{"hidden_size": 192, "vocab_size": 620, "hidden_act": "squared_relu", "norm_eps": 1e-05, "positions": "learned", "bias": "all", "init": "normal", "warmup_steps": 200}
MLP neurons of a small language model. Each row is named by its layer, matrix (up: input weights; down: output weights) and neuron, and shows model dimensions 64-159. Each number is 128 + 32 x the weight over its row's rms, rounded and kept within 0 to 255. Numbers have three digits each.
After each neuron's rows, "fires after" lists the tokens most often just before its 100 highest values on Wikipedia text that the model never trained on.

L3.up183:106119143137114163178139099154172141098106118132051116178034130094145115165108083125170155139149204127071084147149140123101073162092171100133105080140127124146152104112162100116132120138144147182165133171127139100167066154162096112176099116139126098134113106114118148154116083157125204118
L3.down183:148112142143099094127144057069143163205123151117137109182123085111112122083111172164136116144116128137175120170129163131177138074145124124130199126138114169125123080165152120140135135122156123115108133154156120097072131107103132123129135088138120157075106137185115107174114097119126136073
fires after: "ol", "un", "if"

L3.up262:110140162135151142139166169064142136123159138109075124126169129122166106137137137144156085120142138137110161172155144094148176165131167067110179128112131148099186138143148154064083091064159125162021158170082193082140049153096145086062140121096102121115124094174144145124147139123119130102
L3.down262:163158086149111110088128144174089149089144114059098138089089090222192132092134126098169166087115146197101124186112081103133117102085124210107107103149153109111158177083113156168110151134090090133149091167130160131134128127137088123044111149136090138122125122128124104067175112137156161146
fires after: "n", "ic", "u", "er", "at", "i"

L3.up708:100118140137154139105132092085151153163147105115120160196161096101094151118159098119142141091118159124183140144121106091103137121144141150117114113146180166089117137152078138170115161073170120109055131160156155035155185079170088132155184143155143132091104128133153085084160098121119115145
L3.down708:121077149136108143178110109207147159118065105103111141076182098094113196086231109129129198160174118138149180092143102104173131135102144100096159057152114115115113147107158108161190133163116108111079170130192072135120149094145168077156154116140138122157122151149162088131090181121135122093
fires after: " t", "l", "r", "c", "est", "se"

L3.up445:099077096132144140201131124060141109163167137095090138098118116106113123093115109146146104126125200147100136084096107147127109169177096095075151118117128104161081125120105152120182168155103080061064117138184138147144188142114191082127173133134172129118121125145157143063102126149121189102
L3.down445:094126160199105120174122156107101144066126134060125108080147127144098137139130195083113080152121126110135134100106193151109184096143151154168144146121157142192182119126083134104107154126106092137139117175070138122166140138111128133110132145178086157150145155110125183129100125111107118101
fires after: " P", "-", " O", " /"

L2.up90:092135134122126097155144100117136154143165147115087142092167090070154156141101180204089113135134164103111184159114126124122109166157181105091135108123140107106113183085129096093120188132122129134143167135125154107130129106144090085108141129095165125139116122084130118173111175110155182109
L2.down90:110128142071180109170108131045098153126163113131167095138179108139094156095149144155071052106151166170158108128160098094067079131131173139121150154087117081148147147159138153117088140118113063161214184169124116174111158129147151137106116074150098137147158115147087066151110132130156128137
fires after: " l", "oc", " b", "ou", "il", " L"

L3.up351:138109148167113159144057089130135125186101136091147124141115179114095144148114136127133170102099127093163122161140143173104137178152120087159118142110094068124169170116136153154189126117133133126161134174129176080100167159105072132219090134170157083161102146096152089109184134136092129108
L3.down351:120108156083111135092121145096072187137120096121100118094086102103158132100162112093123109082173150127147125127124159162158099144123114146165183138124056171111142174116145124103091080130174051139119090121092155143078149123123064142129173129094101112027123150132133079149131162132143174130
fires after: "9", "m", "b", "6", "7"

L3.up386:124105106167144141113073074192123156139171101140130146088187092084146114124204108149123157142162136125191132130082161079131128145131135093168135120165104095172117204127167136175086134165145110112101099172206140113114124049110100177050113118183119139155166086128108090114208139128108126170
L3.down386:140134149062088097132115135137113124135110055118154141130140152140118118135136135139163142182144124088121162066131096107140112145161195067103103103127096091097125112115131125109053092156064123111140156111141131138185109166106140120142138166128141171132126072143176156088167162142191053076
fires after: "r", "y", " cl", " r", "l", " h"

L3.up162:163091154194153130126145127108156118158114093126143096136167141152150069185120092111097100107103149217071140148163092121108097124128090115141109135140140108079078131129156077136075057132135119105182113155166124179123141165105136135135144143158174095171140103141176082169070132103145113083
L3.down162:164105123120150133117156127123085142090120131166137120111145167110106131143097131118076132116147186146158174075126110104155135109129148185093195097156121122117137101101179158108115126093201145157139107078099135143165128173120115169102103197112105127147172097134121128109079126130129088161
fires after: " s", " ", ".", ")"

L3.up308:142083154131074130179104127159150093166095116128137206113111127163043115170126103135174053172114116092068192170137102168116166116101207071134093119134116128123179109140141157106086138162209126128173060152082139099116144159136075072094123088183136158178138103147137140122133148122157114079
L3.down308:126133144121110077091204091080130129107120132150089136154073187076174090108122135164080211164158126138122046168133143112141177153083077114170112175107087128097118141092154114176178060115078104124107116130166154160126103088141151083147097102141138108145175120126138139111081108148142128117
fires after: "u", "ric", "man", "a", "el", "es"

L3.up395:151104113161117143119196163156095136115092099148080130102110110122128117111162141138159126126107109211158159177083073045132139133155162147147121152152161111129114128138123176147100149123144111122175123180165119108159188185155103137141140096134150092130126125180083121129133123125127062089
L3.down395:104105101102159118127143155118194055117129140149130134118169157126159141157162075141076141070142136175073111156093114141157140136113068155160156142142116088208110127110097152162191099123126171192173154122132098159181121149181074128117127062134198113097085169120149154181162113135095125139
fires after: "ec", "-", "p", " ", "if"

L3.up458:090154125120117176118128125128161107173144125138077135092084080098106110125197142109149173145130138133120145075136155089153108191084139130120111188141118111141141077172109104122121116111121176107134100125070070136145159156126132138129091150212153114103135166089175146132104105136160139030
L3.down458:138104104159160148088071146145163035119157114126148138095097106134101170104144132142191089153145096122176105191115145051102189124105172105135098159144144110102140093105129139146100061143126117176109077149102104139091160130186162139113160050144136125174194110108189121076125083141102109143
fires after: "-", " a", " A"

L2.up380:090151094162119140084164118137122092097111175126155146141165109090168111106163175113114049093115129161181113105071127129113147179183199135084180133112121132075089174130155126104138167192142186107146177104170136136137129114145100163120134097063161127131136152057127150161073215138114154133
L2.down380:164198071161157136107174125111143124098121149116133079145129147165073089106170128148158161132116120123163133118113134135122136129100105184102119080150134105075118107142109131163079173086104167130143160100111131190074147092116128172093113055143080199132082136169116080176096124144142105119
fires after: " s", "at", " l", "t", "un", "ut"

L2.up573:114100128094139149143136164128145108124131087150169077148131198164141170147142169171130149072117089093114127039078109139118151152108162129161127183102167069082169109101120160175122092104124128176087096126152192132104132118142090086126086118210162154143176110179112140084105143104087129115
L2.down573:169144204095113091088176213111101113107138145159121097142177082138149131174111098169154126089111162135121101138154101156142142049169166131132124088075112161115130107157096137072099086137107124042102091142171072118154074143129151125144119100089096119146145127086086170186111126120150104144
fires after: "r", "il", "l", "c", "h"

L3.up514:168113155092103206185131230071123113081158135191120132105104057068134189147089104116120139117129105112133103118167086186159134107099143123102114099079146104135154107152128096183138131141120031185106126124128108121129113182107120138136082178157118087116125147134104085094147136113125171100
L3.down514:165173142092089094097147094105052089082109138115162096167087132164124153119141066151178064117169149149141113127144140144179079087137174118179182157116136137152113088122110092086121156139110122151170166141156125155132122145107165165165119071071125178091189124159130171098100137115101160086
fires after: " Ch", "or", "h", "r", " A"

L2.up536:161144144207178145113040125120125121116157063137141136074171146155133123126080120093095153127142105075077067121178078164193160130095133152114112118135138116090139178134120124134143068227076152126056152213193075073155115123186159144146110109145118114098101166151153123111132140137121133160
L2.down536:162121082141117089154122114145147104163139095097171113133133158133092106106201132134149122096132150153130219158140168110201187107157163082105098083117165089179123127118128106123052051152128119140113198129149138123146155127091114198178139164174140130109123151132099134124129130103137139062
fires after: " O", "O", "T", "H", "U", " F"

L3.up158:152191084183126178116152159109142138109126076151121176040175133112127081107043132110122101156153156160140134145104122154114233096117124144077075095133174068114099120113156146113108171113146166153145136112106145180157118056138151110095098129161097122168066108109135142126125189160124149140
L3.down158:157202124094103130117119116100114121096153131164112154128115179117136106092096114077193175099136193167071113102154107123142136116138118185138155179175127123109130100170118092127133087114109123136116132205150051149188178084125072095118103124137121110111095192089095112100153148141133122118
fires after: "o", " Ar", " C", " c", " ar", " I"

L3.up526:136103116154129098106075082094111082090111136135166116116109169129057110093125103194115194122117176165165133088105138183178172160131157098107129126111143065127078151124104086109171125146128173099155180077165153085156110140125120091165170058159164170098115149158182152194101190092168119133
L3.down526:119112064086130122145165152119140083138127161156111112177152020119150182105094139129127136131102104124170175129131100109194123086183109163107173142152104105078043075133091099146110084046094151091150163123142135137142095129131126087092139119115135117185117124191110190068121105121143141111
fires after: "ited", "k", "aw", "o", "ol"

L3.up11:123157157114156182186140141128167086134166100104126092148170162147089185100125110143154093100165198128102191133129146159106158074138119133117124134138073071131175153116131149115170162165140138169149095181130148084087087109181110136118116149131098111123101033096132142130074104126133128124
L3.down11:112122103088189176151144093138101039112161154113166119167117132150031154151147067145107100114141129136125101134132139125090120102109084089098083158118119173115107170112140186082101137094122103126134152135139139094154186137110132137160153084145107097076143149106108136129130127113110122141
fires after: "il", "m", "er", "ul", "or", "oc"

L2.up306:083141132178164132162139109052171125130124100134138147100174113096112145152116091157123153140137132121133103127125101103162098113080141151107093130152112146140110173130151162154164085066127173070140116113179149104138155180134114123137108107120058132143167102108127119134134159111154146130
L2.down306:100168126095117163156147128100117076181171199151077105139138049090109138113136135124107170127112107103087147148127168147143178123121119143162063145092190129139128106049128097134128099085137107149107122122140116135095141093120229087090184162142124106136099166064129122148132112156168212182
fires after: "b", "m", " C", " A", " F"

L3.up134:105099159164077129137081126135142089141088153131151188123180104136132129144064057115145160113124138144078050169127086153122125113114148114168150117200069134106150114106161139112109122144152137126152126203118129063129164125142149081129112115169112173109130131116139180115072125132115098119
L3.down134:145113111125137092128192099090126111133151132165029120187148174104168110132146127087090118064145141117145085171120174132100133146178148156113111188158101088150094151113186056110108156168160142083144063094089124119092077111153112114118180143215135141141116171093116125137090130160137158133
fires after: "b", "mer", "p", "m", "s"

L3.up500:176114144134136161131148192125087151146151138160146150143092134085142162113085070187065127085074131108080165129097128164121125150132172204108099072149135133108088108081193121163156066137131177152111121120138090100165060154161158174155109190177106131143161115112132156114095180113125116069
L3.down500:122100128111133162189100166142127152118167163096089135100141151220078056138088149084137156179099114110127147082113112132105156102129154098099173134109109095192108103092163155102056123097186134069106077081161155118110153088182096130101140167129097171157121198074102165145080070097153108113
fires after: " P", "-", " A", "ro", "om"

L3.up562:169114154165109130094135119097085150128119104095115107068160139171098098124098095136137089156102129099149134107077095191149176154166160158159067140174111151127122148172095130095153118135059109154152119131092133071135162070080197159144143034139120071104056104129087172139114194183131091184
L3.down562:156147135148162121113107109068137112107147169132135127128181081104169078157108120134099123105110122164155059196092137088134199118085112163149159120113139124083126113112127112154117141081082140115116104209104161146186155166101139154163153180159064158148150184181092107127137105109133099069
fires after: "ited", " I", " ar", "m"

L3.up683:189141152131130109095091078057141102195156138094114206134155203110076154175113130079118118151111163037107158108100086145168159126141186157079151150185113126071138205182136103133129056187085150148160150127148089163117186118118156140146148100102104137152087110119180163129132140139181151156
L3.down683:179159139098116137158123155089145133080138190108161149085139149135128146101162170153113129085111114133155149131074132160146121112086076119111138120126144104112220136137092099129026107104178147158075192120095131133139222118085136168104084172197155131147148142166102097134148095122168118102
fires after: " l", ".", ",", " L", ")"

L2.up81:119099168141187170176152164169128159138181147056176128100127109117096119077136127186147099096113166131132127113118096184143151134128058091071120119164089137075080132096138140147099122117105144136106163130140135126117131098089116099126191153098129137130112139101134125132173101138149142086
L2.down81:196145153111104151127093181083133093147101160115110136118125129159097151117110137099189087090094122110150187084117149112144151133167078124135034155145098163120134151136147167122132112158148103194076110076108128117140113129157145101145104145098059142130171138070091149133150124135098160118
fires after: "-", " O", " C", "l", " R", " Y"

L3.up95:142128103088136138163097150157151111143111111044157147113151100144159140127140130114142113092074108165071183136181196120133161138085127058178123111123135120219081175124043102125184047133178143139113102129122153122128152093074119164160145117087157148104137127176107099128154166129122073132
L3.down95:045123127127114085156093132080119089104120193187159139152155119111151091090107180145159186100115155082145077096094146135153166128127156178141101181156089113106137122094108063094075094158158181162128113104170194099163126182154082089122141084145157150153134098084133124102121098091108139201
fires after: "res", "-", "p", "a", "ro", " K"

L2.up418:108115119148136092140080102144185101129085152167119134091174139165152108169077132169116098083127139164105171114119030138130119121186097164155132099104103116180121112077115083118114083100148134106087154156110091132101073154171088134116055134084077129098118172086137089075138201172049125089
L2.down418:102158092122098126137083144140110085067156146080144104130127090170123104129157126144032215084124135102115159096133164150140087201133117145142154071155151117073112093093153168099112127123140139096162094138142076118101175114181193082138141061106093129162172158157072144153148145130131055172
fires after: " ", " in", "In", " A", ",", " In"

L2.up245:120077135124094134192141163099106128129041139119102158088143123093129142081131119097147094167177133116183154142157101103171136129105074122122112100119174129205162109174143196123131162141103143180119145168153101138110098123179192148152146105068125095152169124109100107156046122153108097174
L2.down245:145126191129210138203082150102090058119186124207132094096108090171161158138090174141128129099171095155126141088118049123118081105121184128124122100122179176030175139076178097105106080178154110105124101129117126144152137134147115104185096147118057154131140105111091143097145125132116175115
fires after: "op", " e", "ak", "p", "ro"